MLP neurons of a small language model. Each row is named by its layer, matrix (down: output weights) and neuron, and shows model dimensions 112-175. Each number is 50 + 12 x the weight over its row's rms, rounded and kept within 0 to 99.
Before each neuron's rows, "fires before" lists the tokens most often just after its 100 highest values on Wikipedia text that the model never trained on. A number after a token or word is its count.

fires before: "." 29, " |" 16, ") | " 13, " | " 8, "–" 5, "6" 5
L9.down598:64 39 74 61 46 44 51 65 36 50 48 45 50 44 53 67 19 51 55 44 48 56 80 33 47 59 48 76 51 35 56 50 69 57 40 64 61 24 43 66 60 76 54 42 54 35 48 55 62 64 35 50 36 68 69 70 50 78 49 66 37 67 33 41

fires before: "2" 35, "1" 20, "." 5, "\n" 4
L6.down769:21 46 42 46 64 54 39 56 23 62 45 55 67 53 50 39 74 45 58 24 65 59 57 66 51 72 68 46 42 41 61 48 51 27 56 50 55 53 47 64 65 73 55 43 42 35 65 53 69 61 45 50 59 42 54 43 69 35 24 60 46 57 70 44

fires before: "1" 16, "\n" 15, "2" 12, "\n\n" 9, " | " 4
L2.down535:56 62 31 55 24 65 52 48 56 44 61 50 65 33 82 38 61 27 47 52 43 45 49 77 59 48 65 63 51 56 42 52 37 39 51 44 49 49 47 44 52 49 40 38 29 43 50 46 37 51 57 46 41 62 32 28 63 59 46 52 57 46 37 61

fires before: "\n" 60, " |" 8, "\n\n" 5, " Rep" 5, "–" 5
L6.down479:39 64 28 62 60 44 46 59 47 38 64 45 47 47 41 40 62 53 73 49 61 72 51 33 53 39 58 40 57 37 61 50 57 71 47 54 74 62 65 53 67 59 47 58 71 62 59 60 47 59 66 52 51 34 27 13 38 58 48 42 67 46 39 48

fires before: "1" 42, "2" 29
L8.down556:51 42 43 42 38 52 54 64 41 49 43 45 64 27 70 34 58 31 60 76 41 82 36 46 59 30 69 42 67 49 47 62 44 42 62 46 49 62 60 54 57 53 79 38 51 43 32 70 39 43 54 39 47 69 43 43 61 63 25 49 51 74 50 31

fires before: "2" 36, "over" 7, "1" 5, "ently" 4, "on" 4
L6.down955:60 33 60 43 40 68 27 28 38 63 55 33 26 78 43 56 49 47 61 42 35 39 77 56 41 46 40 51 44 38 60 55 60 50 77 44 40 48 45 31 40 40 56 49 61 54 69 25 63 43 30 55 75 71 49 40 50 39 47 66 52 60 66 46

fires before: "1" 17, "0" 15, "arter" 10, "2" 7, "." 6, ":" 6
L6.down1175:51 53 42 48 65 61 34 59 59 63 72 53 63 47 54 33 52 42 38 64 47 75 51 55 34 30 50 51 69 48 17 56 51 45 43 65 43 54 40 57 31 48 75 60 60 41 52 23 55 68 37 63 44 47 43 54 55 32 50 34 51 64 12 42

fires before: "1" 31, "2" 29, "ial" 7
L2.down361:36 31 53 38 52 52 23 24 24 49 27 47 32 61 58 31 57 64 65 60 45 40 37 51 51 58 56 36 49 60 52 51 41 47 52 58 67 68 57 58 54 53 69 29 36 50 39 40 63 60 38 55 45 45 50 60 53 56 34 38 64 45 67 60

fires before: "\n" 43, "\n\n" 22, "1" 6
L5.down701:52 64 50 61 55 76 61 54 44 43 53 52 52 83 63 58 60 37 40 39 56 40 39 38 63 67 48 55 46 41 42 47 50 57 71 44 42 48 46 40 35 37 47 38 55 40 62 46 56 37 65 36 41 49 72 36 36 54 52 40 55 34 65 64

fires before: "2" 31, "1" 27
L6.down1093:42 65 43 58 55 76 38 49 59 56 40 62 57 49 54 50 63 59 64 46 53 49 52 29 62 44 69 64 50 46 47 61 33 57 52 49 46 53 51 54 62 49 47 50 54 50 48 47 58 41 58 52 46 71 52 63 34 81 51 47 62 30 51 60

fires before: "\n" 34, "\n\n" 20, "." 5
L5.down856:47 39 26 58 60 54 32 77 45 47 56 59 38 65 43 46 47 39 48 58 49 41 58 30 52 53 62 75 40 61 49 69 39 44 48 29 55 26 33 73 52 45 65 51 67 61 65 45 57 40 29 42 45 62 51 52 26 62 66 54 59 54 34 40

fires before: " | " 25, "0" 19, "1" 13, "3" 8
L6.down453:59 42 51 53 52 65 46 58 52 38 55 59 54 36 56 64 63 33 37 70 72 27 80 54 53 51 49 54 74 55 61 59 67 58 61 59 54 62 45 24 57 58 84 49 56 56 46 65 66 39 46 46 32 60 57 41 55 52 49 52 40 63 58 41

fires before: "\n" 29, "1" 17, "2" 12, "\n\n" 8
L5.down501:46 59 56 60 74 65 25 45 45 45 49 45 52 79 37 40 61 42 50 50 34 49 55 32 33 36 69 46 49 52 53 59 45 56 58 71 33 51 54 36 51 35 62 47 43 51 54 47 55 71 46 42 66 55 55 46 48 51 59 37 66 39 63 53

fires before: "." 15, "\n" 10, " |" 8, ") | " 8, ") |" 7, "2" 6
L5.down686:34 55 21 70 63 49 34 43 57 73 70 61 46 40 32 27 58 61 44 37 63 46 47 51 56 51 50 53 36 45 51 52 64 59 66 35 66 46 38 61 44 28 47 25 68 62 56 71 57 47 54 47 65 68 23 58 57 50 63 63 65 48 59 42

fires before: "\n" 16, "." 14, "−" 9, " (" 6, "–" 5, ") | " 5
L6.down791:47 45 46 82 73 53 57 51 22 77 53 32 46 44 29 54 54 46 56 42 47 72 40 64 48 42 53 66 65 37 71 37 49 50 49 51 56 45 49 38 42 58 43 68 47 41 49 55 60 50 55 26 32 57 60 40 51 42 49 67 53 53 26 36

fires before: "2" 24, "1" 15, "6" 7, "3" 4
L5.down730:54 29 26 67 36 61 50 42 44 42 38 42 66 70 46 57 54 39 46 46 39 46 53 43 32 41 72 58 51 36 42 48 21 58 53 62 43 50 46 58 43 10 57 62 24 42 43 64 64 52 53 39 26 54 63 61 29 44 44 55 40 53 44 53

fires before: " |" 29, "\n" 15, "," 10, " | " 7, "ing" 4, "N" 4
L6.down59:53 28 43 50 51 48 52 65 49 40 50 77 31 60 72 49 73 41 45 72 57 38 66 37 35 65 43 59 44 41 38 58 41 51 49 45 62 48 54 41 44 53 67 53 56 55 53 58 47 45 48 47 48 59 67 71 36 54 37 44 29 56 42 45